Weights of a small GPT-style language model, trained from scratch on English Wikipedia: 4 heads of 128, LayerNorm before each block.
MLP neurons of a small language model. Each row is named by its layer, matrix (up: input weights) and neuron, and shows model dimensions 80-207. Each number is 500 + 25 x the weight over its row's rms, rounded and kept within 0 to 999. Numbers have three digits each.
Before each neuron's rows, "fires after" lists the tokens most often just before its 100 highest values on Wikipedia text that the model never trained on.

fires after: ",", ".", " and", ":", " but"
L5.up1466:482492480553464451492483521475526502481521462470478486482469518481477528498507503486545453467477469502503523497512493488552517503469478530476522466522496524437561516511491477549505480485515501468485500488503501470473477470535515537481519459521511494498519421506494518478527492501511512514515468492520474494501503469517556528508456484484531504476468508504463498521481515521506482501551

fires after: " st", "st", "or", " Cor", "lo"
L7.up712:514501497474509510480514518456494483465502485509476515480514508527528496472470545477512518479474486494486506451510489458508508496473554527474514502515498491554485503470490475527471495538517550449453511517503452506476546475454534484478477491509480477496473521482490494496475518530455474506510501491498496554516510482511475497488496481490492524502501497504506556472486520502520475491511

fires after: " ex", " con", " re", " most", " ", " de"
L5.up295:495458498533503482471496513503495497506481510504488510488486497523500496536460484465518515539462506510527498457505496526505469498482509488507522506509514478537444480472496501479477535510489484515443509506482478522529499521482492488488492531507486493462502499466506513471500497490475494487424518480489526485486460510526528486473490477491501513530471451513480445499487478528520468461493

fires after: "d", "w", "k", "en", "and", "et"
L7.up1343:507456460498501534504484475475469490479499504486512504491488496492547516513490487494475458504471481487500473573546481493508479493495525489478483530493489498496513503482506496490515464511514492496482500462489520515492504457495450552466450490477530473454493494467496460531486482493505508473482471515495521518504518501510490483485496463560480537541483476503526494467478500477474507469562

fires after: " (", " \"", " re", "wi"
L5.up419:507483473488484480485493479457535460512513497520441481472542561514465497506530513506496482485521526516478513522480480495524489457507502450501511448517457465520471554493511468478511449494513469518520492510507487528500530495477491510486453531519457512493491463536512528488524547540516446529510489494463509503511466472486507493503511482493505481529533504494484469479514475539515473474525

fires after: "s", " his", " a", " the", " their"
L7.up603:485525513570458468539479488475517498532441473503511530497510472548491448536493531480492515513532499463470467530504483505524461502513526505502505448477477476499487504521525501487516542509446499520511477498496465481489507459529507504560489512491542459498510486507506496502455506493503522504498533498479511517495529544505522527482540425492476515524491485559506525509522496536511502479507

fires after: "al", "ic", "il", "im", "per", "ci"
L7.up960:520520521461502526500550505469496481484484554531436533497533485573520476501454517472474529508541511466550509521496503519490485525453533510484473523464501547494477510447480496518443493510525509494504544512541531519492487519516470474511492486495527515499460523488461471478494462458518522479502519473514467470513517473504448470463457488479488492526468534520536534463515522494505516456509

fires after: "er", "N", "ed", "ar", " Sea"
L7.up1049:542514463503541513499492551530513521530486488533490527492472532502476516505466481480520517466522519474493490519529502517522496502465502458451531504474495501474474489461519475506480496474538492484487526543489505533495500526508499489522526457523505471493501492497481490504494476502529496517461500462455478496505527496518493474502515446498463518513527476504510494452510522549449503497490

fires after: "li", "ri", " Li", "n", "ar"
L7.up60:533530530479528527488512536484468525483480504517503497534537524492478512488473496508509538503494582504523496496515521492471491475502497505525534489521486469535529477496473492459513464504512469463489522482534489481521475477488505546532479450490508494501494520508506517497494494518536496555508482492469495486490517492522449490485493455531465481523461481464513515477508519545472511479501

fires after: " A", " O", "A", " E", "O", "al"
L7.up51:493463498525516501464513498519516480507485509489484509489455467500475478498481444538520496526559492528521487459445494543482466521502519510516527489456537514535474481448491508457482512480499499529505499502469501493486509481499467508482470489557494519512534522493495505485517535447514552521506535511489503494468514516473512497450469498495497457526512499488483504463532504509507466410500

fires after: " Mo", " Pa", " pa", " Ma", " Mu", "s"
L7.up823:512495483501503517461510447483535472576506488513541505479539532498484481530462462466487501504475477506493498505490451492457505507456506538500525479481509485495418546527518530496494503477475544472529506475511471488484477493509456513484494493537478470488508532505534479473461452520490513539505487511466527518507474502537511523513490507473505512491467501515523511508539505559519489500512

fires after: " ", " a", " in", "chi", "c"
L5.up674:495487523531510515464503488465518527494472504510533534512494529468502528496516482495535503525513507510514498505509505487512471462464490538492489484486500497515485495476491497545466515482502465498451493553464473520520515452486486509454500495488474437507497565487545512457537474487469468493477500507501440499514477470500471513522478505484475480501449500550496482509550472520480488432504

fires after: "\n", " He", "==", ")", "e", "."
L4.up37:466500476549466541500526490513461473459513529498532481491530550490551536495503475505471483496460503513492513493454496542528503494538516523491501490521486498458477519491483500532503469516457490501425510478516515527482499445515463505474520494503472518497553498543524510525478484504476520502459494492522525505504529510471504499531459520493522481496515490467507486490477500484487460470475

fires after: " ", " |", " f", " 2", " se"
L5.up505:514482472458480495480488525474512485507467506502547490491529506537502508519506510459505493501523478500524476492501486489538482529492508488498498491497478512440493496513523476496467486523459515514466466544491476532501507527463525537501462537580474427454505521467498516526501491499544473517472473477514529485523443498542522514483518467480484520478489471517504538482464523461494512497526

fires after: " ", ":", " the", " c", " |", " of"
L7.up1060:499477487507480498491489491492493558502484498481509498463501513530528474489510457521478523542513486483498493480487498489525430478486514498506498489472451515468471525504543511497498449497532455491466482488483493502545485470491498483511512544528488476512496507495521517477500485540493491500466523491471550482505496519551525537454463534496491525515544496510452517559474441441491524473496

fires after: " of", " S", " North", "en", " Le", "n"
L7.up1335:504437498515556467509538451525503511471454514491482447529476536498457482488490513471542531524485535482492505481508482502540495531499531521487531516436516462521480500491436460493491496517480528458483474475478551505476509486522510489537493516503459491495495511496506498479555498517468522499531521483464509482503514439529480501493489500494475491500500469536460516513492492519500494520497

fires after: "H", "-", " (", "L", " \"", "F"
L7.up1136:477501460472516513468472452487536460514525493501477496460500516470447536521528508534534506506502548506516503541457500524523481470487481501477510435495477524512474505521535472480485520509470518511546498542442483507482528505484534500506504520523525536500480445487500502523494533487487474513498530469485493514537464504500533478469479453498491469550508478472500474450480512495480462476517

fires after: "va", "av", "la", "ea", "′"
L7.up920:499519473514503506523499497489507521483466461504490547509530521501476492515514538483458512476485514468477452513467470520478496506511478483520536524467514482545493499526510479512540474528483568515488498482521505429489547498488511510508511446477499512452471467516477495481479452501546507573487552520497511516497504546505517497505498451529457505517488500485497504497527460495487510518499

fires after: "|", "\n", " the", " "
L5.up1273:499492521494502532483512502484518484503466473492440514481535548544490483465478473521500566472482542471495484459487507451532489485433475548513533518493448541526488513497496501528505455507523498494495532491482511495478506460499502526462497481498497479499494476551519507518498506457500493547502429480501571495504490496510544483456483473523473502544507480503481490524525517491488461479502

fires after: " the", " be", " who", " with", "-", "\n"
L5.up1061:478462506524531506496510516466524507481526494496445471497516491517482498498508509498537481523517526491484441473456486463546483484485489506496512474515469529486471517490519485486537481432463503502481499519502449485506519470501499521496500534519473488537507474527502506543507537499528491518546507529500519490525489503525539527517456460508508473528483475519446467501463499517511512489523

fires after: "lan", "ra", "en", "an", "n", " San"
L7.up1105:531454499489509501467516505481475459475465559561484498537510519481520497508497561503480526503536508485519489474495493523510489489496537505467514485478537520532497445521466499513481434557454538475478468500512488494482535468461447523486481483520476492454497466500485483486526497467507497508483521527452504510533482492528484540474479479514495494503506439520493497474476525559478466497497

fires after: " ", "s"
L5.up594:479501528537434534501502522460510526441512508548576474487490518515481506495524530535490528502472502482505497465489497498479469464499556504494501521489467512476469513490476495511511528531479486502501506513499505471490511468470476530438524492499454469509478508508514543449511468480502491443496505510482501479516462470519536465494544521524493507477550479522445501526524461450487490523493

fires after: " (", " \"", "\n", "-", " and"
L7.up1407:542515495509470470463479521491503485472486487499533497505546527515482527496498469507500535541560507499489483466532509481514454504490480482492503476533458488488468532487525481501502481481480489468495495446463506504518513517486495499474523470533474487497489453498532530498529496509538506528493473467495456476495485474514530481513444499509500464506506452497515547491497444491489503481473

fires after: "ri", "li", "le", "ro", "ra", " "
L7.up336:508512490471519511457500518518474484496491549543452510516506514504540518518520487500475542507492502495525500484514518510495482464489522464509504490502488510522490507510499525505497516533495510438469495497523484462504437470519463542544463465467522504466468543460486480510567475511496508512498530531477495503491509468507466528503500484494466477495523526535471536482502461533476505494533

fires after: " |", " ", " f", "f", " F", " B"
L7.up615:504503509500522514477461482486491476484482538499509467538466549490506494509542472458424506534512532523514482535478498499506468493491534509546504475509504489464495517473526508503471508521519490485453470514494503541485492482488517458523501510570499489559499545484528473508492464501488497472495474470482526487532520515502510541435525484492535515497534478509491482523476463483458503529532

fires after: "ed", "li", "k", "pa", "board", " ma"
L7.up58:509464509476497532470481481513511491462450546493491478466472516492492459512495448509509487532517508454517483501508511478465482512443462550570498492502482483477495473499495505490529442495477493492483546482469496508476492469536478527523474521490496506480482506520526524469481518499481483495477548549451459510525551495506477526472473502529469520509482460517515564492495507487525473497501

fires after: "s", " S", " ", "S"
L7.up123:466529501506434491466501533502464551482472484478489498489484479500485476518450512483483467480489475527506513507470499530550481500504515509489499478488505516503454506527523498479481535481452457509557502527456495533472508502505477495485505489532475500506511474498488517425532480436469476465476483523520521493512499458485452474476516492522508472514552493523490515482534504515485551537513

fires after: " co", " cl", " Po", "pa"
L5.up1078:512501487514504519464535466504496440551493491515491488501488459511463489524492530513495513477481497490503484484527501523484473492492523510524509542517505462486514528496508486508470508556486531481477527546482529510486473559557500538502447506511510507517481518475515483463510494475447496553466524518513474503498504484481489521473484502488492540471490483449499514475457479494596472475498

fires after: "f", "in", " part", "er", "ar", " Col"
L7.up1268:519489483499560523512484529508498496439473485502468499518484488509489516501470498489524550513538509472532493488515529477559461482464513535523513524446461512513503476454457468487482507511537461491498522562484504531476522492471496519487482487479537514480492465490465521528506487466518465496494475481478471517526492494512481495471477476525479513514546493521548484441516512496490466462531

fires after: " ", " ex", " re", " did"
L5.up1053:524471540501483518478489499456499494504475460514502485508484535486491521509483481519529478543490474472478502521506499482498492517501491461489519476487473450497454526491524516502481513486470479518493498512500464476507498505507495510506525524555447503508502500560513492495503480521477478508456529461496530468539455474518548477497479461517495523528494495546515515513521498508534516448475

fires after: "′", " Ru", "va", " (", "ni"
L7.up888:495500468505489497516520502449506504509556544478481486501521529481523498482515494510540493494500534497532484552482471564485510476484472513479492515489493502534527509506493481554496476498514492500504521500507521483458533533490487506491470477474456563482513473527523517517507504481528471551503489476460487461499463526505505466524499451582468469516489476521502487462491480509461504471510

fires after: " ", "oc", " the", "s", "ual"
L5.up1472:520485499524505565497513504500493508491474485498492509489540505536532493510458477503437530486515513496541473461534495530479450495522560499520497514459532469500486517487525517524468502512453529490499523495485477469511530495508485511494494490484494464494467533573518502485502546452486496491455519458485521494540511510497500484435488487513453524557503482486458519514494506477466486517489

fires after: " tr", " Ho", " tri", "li", " For"
L7.up348:454534533469518500481484456495515472502470555519494490454509491511494494487474530530477537465512531516524495465529520504487502472493474543543509510500473509513518504441476523507491500517519525478469528488500476470506476496542538544517525494531543480491465565443540557495495467492534493555503484497492510502495509469493501532469540520476490535520481486519512544503484512495495468473524

fires after: "-", "and", "p", "id", "app"
L7.up1253:472489445470534522466501451499473534492447552500484467500494519509515482475479525481506533520472492510480489534469467510499496471463472515531500504513496505502491516457460493466495466458468542474502489525515517531509548497541482510462515508513500517496511500539483511565511499506477482527517487470515515482491518502529472527476454497530541508556480518483524456487463480523479458513488

fires after: " ", "al", "n"
L7.up76:487519553511499508499470517477532551477461516510535523477472451496525505472544497506450541540547533487524545484544494486523514480516521527484525482459460523489485503499477511524490540498489478487490472544491485518474450481495493499471524455533499500468524567485513491529516483489486493489528480467493479496547506468527519499484472503504502498489494470530513514512518505479493514444471

fires after: "k", "N", "°", "T", ".", "″"
L5.up1044:501513528476515501476484493498506489489487470483499496498487494481491502491457469512517519490462520475484479503520452521543495507499527541513529519448489522518469476475549493558464441529506469484545522492516519530475503463520474515507511479514497564523499487508509520504524486489487489494488494447490533491520527492494544483495508483553522480498544464527468494478491540493477480472504

fires after: ".", "′", "5", "°", "4"
L4.up742:490514491468473511523478519471507507481483494535482496483504552482478500481508488512498536488496500441520451523534457497485507516470520498502513495487463508499484512508506500523470471489531500512528510513543471465505478447484514517516521462493468545488494496523515534467483519493552513539512484507474498479530527476514519443492503472528421495524517496519463515467547469521497516511545

fires after: " the", " ", " F", "-", " c", " to"
L7.up1320:490501511504528503498472519483548510495504527499540484475521434471485540501511465520459559484531546515508504515521482499502466495504518529556537459495442523483495489514472502520501510473476532502490501512491490508507489519459505511476522492481524462498520514518531505489494520531480533535533538468490488496510482456533551477477473512483507510502522481494472481556509494500482513467501

fires after: "s", " ", " S", " Sa", "is", "ity"
L5.up737:488502537480480494483497537486504501486501483463522512456416525523453494512518513497523480537457475525535488493484481505544482496498478503477543476468451505507500504531490507483496494499467460479500478495525497534479488483476468534507500484532497466535521517527518502501512497483494526492510472519502506461522525456542527482505452491462513509501555488553493463476517518517539525485501

fires after: " to", "w", "n"
L7.up1074:508452501483500518478461482479515500486487536503513498480499519533488507486524485491470521577525502470498517499490469498510485537509464523548503489472488506496518476488491481477511456498449489465464463535486460508500419518466435521448485488538497455515529531519481478526525461527496490526523521483509505500506507490551545458492463515530457512492509513505547477525536496489492507500512

fires after: ".", ",", "L", "\n"
L5.up1238:507532475525506483484493489542554480475502458491508439516505554478439543500508527522538489504510598519482454501516467506510467499507482471475506491481492492505462514441527522502449496452489492528496502462519516481469533476488490535462503437503481501495537473478532541525473513525522482527514502553475528529541477493511512518524517483530473499539484490491451516505481464518475501484507

fires after: "s", " ex", " Ex", "es", "os"
L7.up918:551514483524478484501444509480502500455451507496500528510493487553482431492449503483499539514507450513461489522521487509480478496519466493516503511482521510495480503560481498516486479555477482541493474521517519500515494470502479513465500490510494495519511485543514553514515467525481474526462489535478508491558506507517477463475508509482481473480485496482514514496549480465518484541503

fires after: " (", " \""
L5.up766:498513476525465474470478512464510506476567474473494503493531517520488525491525536516530490480529502511488513520490504486465472506471486479527538437518466500490445499504500483476492487465496511457519531510507478493496471494521496501511450487486516476504528532517535523494553477489505480544536534466461474464545528496510501482536521489517480489498519460456503498486513482500506554510494

fires after: "s", "p", "us", "ap"
L7.up81:552548503534483448458513514527484519497524536501508496438501519512504530512543497521470527463536475530515534538478488443461476488542454471522492467494511476500538502526495549485501479478509485491525501534509497503492493487512464480493498493471518520439515530549517475475518482489501518485530518498434533505510537487533498471488507476495529489514516480489488491494464475494481510513537

fires after: " ", ".", " S", " W", " (", " g"
L7.up601:497513494501477485447474502518491487481481510493505503505518525512528476517482503494488498507473529475511492496496517517468521441490491492463528489485403528514463503519477480471498444512512501505554507525508521510483509506504471470476495504465479540479471463490512536465498472470520436487458525461491509525543503490513532450478522503494493475506537456510498492487510549496463520496506

fires after: " ", " E", " Ca", ",", " F"
L7.up253:475482474494530555491457519492507487528471500509498505532487506492459519478492451466473496477469531503570493532488515536494495481482477467475505474503443508498467553436513467518517485522533509472514435507454505539494494546548489530489536510559490526489525529505507476481511477514444511525499525515492477538468479493504491464496494467536496500511447487496511498547506503542513509530515

fires after: " ", "al", "t"
L7.up27:517521535521473528501499484453463513478500463486551502503476502505542515457497482549451501495528503467497485469530478505502495481477515467506539517488500543503483487497511499504518532518504523478502474503536464527475455496481454512537542503527511504483469547474494535476528447466496520531476530494489504487540544461533535478495491518518504466503502490464474518540473495531471538498501

fires after: "-", "\n", " |", " (", " "
L5.up410:523455486490528479460511503477478497489532496436502439454467546514492510498550507486500503540500485498494481478511504489508486468529492497473518432525488437533461510481472506512488472486452521508507506484482487496470501475500492462483481491528460514517546479507515526518558486498507502520489547487506562467530438482533551507530488497476539546518493473518496457503488506501495513496489

fires after: ".", ",", " so", "\n", "gen"
L7.up1022:489533481526434527507505446460518504520483475504478506486503478484482481504515499499496502515495467490505473472488507500481475455487455515479469480490492513512543507520530496500484484481485519488538479506511499512462523504541483495496539482521453511468513482512531567475472494469509468516495494469510545502508527468475589516481453455496482468520495499461488518471482496442501470516526

fires after: ",", " (", "\""
L5.up1367:485497449473486505504483486512504543492503511480509506535515516515482528504520496463524479521463557527510508513476502515495510492515483472485496446505481499492466482488539499475507462513498503507523481496521512470471509464539501526511463513519473484486519511484493500505531491557493512525487481493500487524492476499561552509498507468520480524537510483462472542467509483498512526494494

fires after: ",", " of", ":", " County"
L7.up70:457490518475508523470455517497522496513528496497515480525476493514497531510468498509523502523504519473533493564479473494518495513467512534493520482480500486481501529506521497480520459497535502475496454507502498529485527480476469509520512501531512543462519524542519506497456495535467449465531483464471504518483512480525507506437513522428482469530524503509516517483496493495477524464494

fires after: ",", " the", " ", "ed", "H", "hi"
L7.up904:518487452490435484449437486499442491487475483519482503495508521502467468551484478536496473482474525486507488538520496533500512474508493460470521503502479460498455476528508512504486449463520481463507507446513489475504492462522494545463534517518484496504500521467506534512513479493465525497530536533468488499511536527554510532481507508493467532539496495460501505460524522509493491461525

fires after: " a", " p", "s", " A"
L7.up1115:523507500557422459489505531489467486484505484509509500496511519499463461536508525507504505464523497481485487458487496507497480448536450504528473482474473481520484490520502514506493534525505501475489471519535508496475500496538508503456509508505469475493496486509516515476469494505487473520490518500430484516508524497508478529490484461522509511532483480537479504464494537539447495510506

fires after: "li", "te", "ed", " Ho"
L7.up1347:490459536500510536501481503490475497461482543482521475507526490521495501499495448543478489489474544500514459469513504482529473504480499506478490477522482532461487459513517506552497479512514469468468511500482502517505441456522485559491501521485532462504487562527511513488509496522494529533510501485495485481538498506517526500456522536490513523490485490533506544522474505495520475468510

fires after: " a", "tic", "ic", "'", "ish", "s"
L7.up805:541559512502508533480493518456480445500453488514488497437509477550489495532465460497512511518543523462510501530518506549521455489466529517494498498462437510486465521499523507486511509515498494497486516500503544508484467477516488495486464485484525487494478512479464486446478532519508487500468489501498521518484517551535450516493510473480525505516498496473509515471512470507540468472464

fires after: " ", " |", " can", " it"
L4.up317:460486492468518513495504450469480515511460522481549508475524501567516448534463526503516495535523529465521479469528463498498513494536534500493503480500479484493481564484518504514464514493474509494467504512483504511521504521525502519501526481549490483484511510526497516540481456448486528491471489513515558484501522510515523476484505469487458502508485500505494500512512510467550504528497

fires after: " I", "d", "und", " Be", "aff", "y"
L7.up1079:461443518504500504467495486497496529470514541499512515526527513532558515510513482490492499487483469477485504493514487469487478461510438555527505526477488492493513471535482495523490524494537496541473452519498513523468499478491458486516512487496499479529504492494523508523499463493487533487505487460478450508523504474488519478461509474528523517523484494525515506468495510439494495484578

fires after: "s", "c", "ri", "vi", "tri", "ar"
L7.up646:525483455498478493514492465495474500461506493491522514512530497508480490516468517484506510561485485489480508478542479531474468445553490482478520514481488494480494468520433496512547501530532561492504499465488514464486485476508498524496475484520557462475534505498456511497488481531472531494496524498515548530492485472485495499470515446532475472530461498508516526478511493487525469494494

fires after: "el", "ed", " known", "li", "ted", "d"
L7.up1512:496499520510461481497466487519476481468513491498501518519526503543460467482486503481464561484490568495542512530478499536524506560527484479472489491510463455466524498503509503499513438494485475484456539490468499470502525460552479517495473523506546477493523513515486507473479528495495489469500524490488501566507524464506539528516460495568473509482472483509519539467518496478530509501529

fires after: "th", "st", " f", "c", " co", " cl"
L7.up1:493492488468550530489537495476486443475462520516485515498505468473522503545503539521482530505519527462510495502449491523510480463461512558542490512455470518502493473504491459493487511476472575495482497521498510532466533561549522492522506506489460485485517466468485465518528489478492467501458500491497495497521494506501524517462502445551460498493504501491477464481451491434492452490540

fires after: " |", " ", "00", "|", "k", " 4"
L4.up1196:511482491486536510506494527476535499485450490493518504458503527516496488486498485482540511514498505488498472520495505475540475515480525467455496450513486481477479505489479465542467469445509522513470520509502458480463503506506533540511485480529497467496546504497520507518521486474489520575504478482525502460531458522530545503493471471483461519510510488476448478482495507494495510471490

fires after: " M", " m", "ci", "im", "om", "mer"
L7.up855:496487554497526488474476497485535528475495517497481523547492492492506495514464482483460501521557492509502481476532494488459470486524454538526495506446524541485524470478502469485494524494501463474489533507479503502465474537480445521471471485503527511481505536463493525509447475470485475471532527461503497481518517483477508457480470530533521474509508519489527559516505471501489481497540

fires after: "P", "D", "p", "-", " p", "C"
L7.up554:526489517513491486440473494452494465466522486507498509470492494530508517486488519505485510521460487483479472495510465475504491475503499524532515508543482519527453524550472504523501531515475513503491491480493502526548537465504505525428537514503460511510486473486477537502466491551455552503506520521510519513523479488534502524464509485491540489548499530445478511468483444478513464492521

fires after: " ", "-", "•", " (", " C"
L4.up426:524505449479510486484490497516504487483500516485557488493544515483500515530504470469482506483512532479541532496497469466555489498487491477462514484514413498484444507457495497525467513482493521507465430525483508520517511477498498527477573504525483466505494496454535475513515480510533489538492477507488546502498488469492491470497497479511531501500485487477472535573479542520452541446487

fires after: ".", "H", " G", " ", " ch"
L7.up369:499474518492488486487460505499456502467495472532493505485460511486491526515511467489486493496498511495519483497526494499491476492514528519502494481524506480491491501475520532508468513477466524513533510517479460476490452457533509532499486446534502456483483502489488551486512500478500477509481488485490527490497471480543499502486493473496488537510451498522557526484512477454497474527505

fires after: " O", "c", " Ca", " A", "O"
L7.up287:454457512512489487510544495495550442478450519496514514502518486548495484524514544496501494494515524500529491474435492529487501512501512500521539524481474525526488500470445494458492519530490486520451465471480516503499542533544460513522527501548484479512492519487462467471482476485481536532492571513495483529487541498498535479512484516489518523511485493483480495469501493494541453505509

fires after: " M", " Ma", " ", " of"
L7.up1054:514526505550490492490502520502469512509511464490525502512438508501471513470496484512492507509537524554502493475493494522555511540527511488508533487463445550516455478503490520532501470468507493502479457494491483512468489494516467495488543500500518511510515483525522516485501500519488522538512507524475541491525473513540537481454473538501525515459468500529492525529467481501458521461489

fires after: " on", " in", " the", " of", " "
L5.up1427:497539524531516472502485510471522529455484482548506438469579499554462526492488454491508515503508484501503439481477465512510501506486525471489477471503461488453498543488514536477482543515491491539470487500467488507523538456503496536457503522539484485500482492565539530470494513502503492481501472478508524506521491479486517450524531507461486508475538475536524464509516455529538527509493

fires after: " ", " the", " a"
L5.up909:499482543511519455517489498495535524508452459520475484525561502550487508537486441527494493502515518497500527457520487443496477482500447487538527470475496484500437486460483509509489533489480501539540466494503490504469495448498485549486517484529490471499492527514527555484495505481508507522520472498455548511550488480534506454475503477503463511509482503492506489500510498471481482504509

fires after: ":", "hi", "y", "°", "d", " of"
L7.up860:491475532504488515475499496498453533461459497506504464556491520548439493475498459488522468433478500455501445497486470479470451482503509541518530492495461482466509505524490523513522489523539484468450443469502473512510483504535507494509442462506537482555479482533557515482513460507477510517500484460471492489509520530507503480507535523497553505517512488483454538476502481524488479486567

fires after: " in", " In", " of", " mi", " into"
L7.up66:486494479570528470483493501494521479486500460546525494478474477533503485499522478478494503491520491500482479498490471482494513524518470491523552448473504467465486511536449508512500526456488478525483448500527456513476496464523506504496510481490507508539499508497512508494486493488488525534541484535501494514532513484486545486507531493495481491490525494525520513494468500506546495488527

fires after: " |", " the", " a", " ", ";"
L4.up1076:509496506505503488501474495516539523468483480524533504478513513487497467521504487512488482487535477478509529449483484489532492470491527482461495473480491465472440500504501518542487501485482446479505453499497468488469500451508466520509519485559485491506474523534516503455509487483528538504519508493504538490543478451542520473486482490484479504504508477544506498487515508451480526452463

fires after: "\n", ")"
L4.up1:539490478485450514438473503507543504477543468470519491476529527538488554532503496496511525501511519495523428498512485518484495504469476506455517481493469522479457490466505502541438473492487492489467469437497533493500523494475488504471542485497468479490511480511506476525544500475496491481474505498507568546492519492493504515482446494457499481509478495486531489518490515491483511438489

fires after: "s", "es", "it", "nd", "d"
L7.up1427:517494512522449510497492513506469475510471474486493519503511513545489455532489491466500543483505520512491460526517488483519483508496464513518524467504509516526481460458478485470476495484468498466524486508535492517519496475500486467529538469472481507491548504526473530505524463505507469498447535488459509510543513506498506513446481493449475477501445487488552494490557501545499473467492

fires after: "li", "chi", "ri", "ho", "o", "ha"
L7.up939:498536504534487495482520504486475482467477478525470543538516538519495506505513551517533509523505502518519490449509504519508475458533513527473503507531499520513528528481504507495491462510477529485486518537520513450430466498476486480537467495502554491464492520498457523507491488488494512516528537520498490528463550491506493550478476500482491521502474520488449540509536476478525463484486

fires after: ".", ",", "\n", "-", " and", " "
L4.up217:540503499503444538484467467502520478464517471524449515517573553477505500508491468500490511476529518486532490483529498538501481497520516459477507464502484482515520507469496510521517462497477477476486491451482494489493447511486497510518542486511460563470471521531479539476540468443518487502451512468486529495570541532516503495491465492541488495544449466488477490483520469492486536478484

fires after: " (", " \"", " to", "W", " Th", "B"
L5.up567:509445492500480487480476530496496483524482474515498477469468521484478496464516532524530496509498500543512485504506484478549500468499483459526517459491467510531495521533446528490487477486443451540483504507495460470480501508457522475515471508522519509542509475506516489518504530521495503488523475536537483471554421483513531468499504513496494475500510514500493500471480504533494465490527

fires after: " ", "s", "ed", "ph", "p"
L5.up367:536506486516501528504560538517462483514505498516515509536507540521518484484512517488507505486535453490528488546482477537521500439517525501524515464532491508449523548493506512515528493515493504479525499530503477488491484460482481492546529470505524482477505506526480519505538463470490506500494508512475475490506534488498531487499519457505515497546531528478476490499535461452501530479496

fires after: "or", " Cor", "at", "ent", " Val"
L7.up215:515501545427508501451493503477508494485474552485509501505539481484507466467470518482495521463508506486530517489536460513506475516492481529437492512449456520531524494447508478516458450563504500440529526506467499542452511482496494507481510484511455516517494548472469482513522486470457483485472526472481569515492549451491461490439483474522500530514487498499495505435506504506509470483502

fires after: "n", "lan", "ro", " Tra", "tra"
L7.up756:498506487478531487485520465515475459464481493486513489529505530478467512476470498517440539500515490497507500463478482485482484512484495516488532495499547515536487491482534517520488505506470516473516501473521496486513515502510462512495506486522536505441465542460511534480514468470509483519475511490452527483467538503477497487468476512506508484520489508491475535536472511518509487504486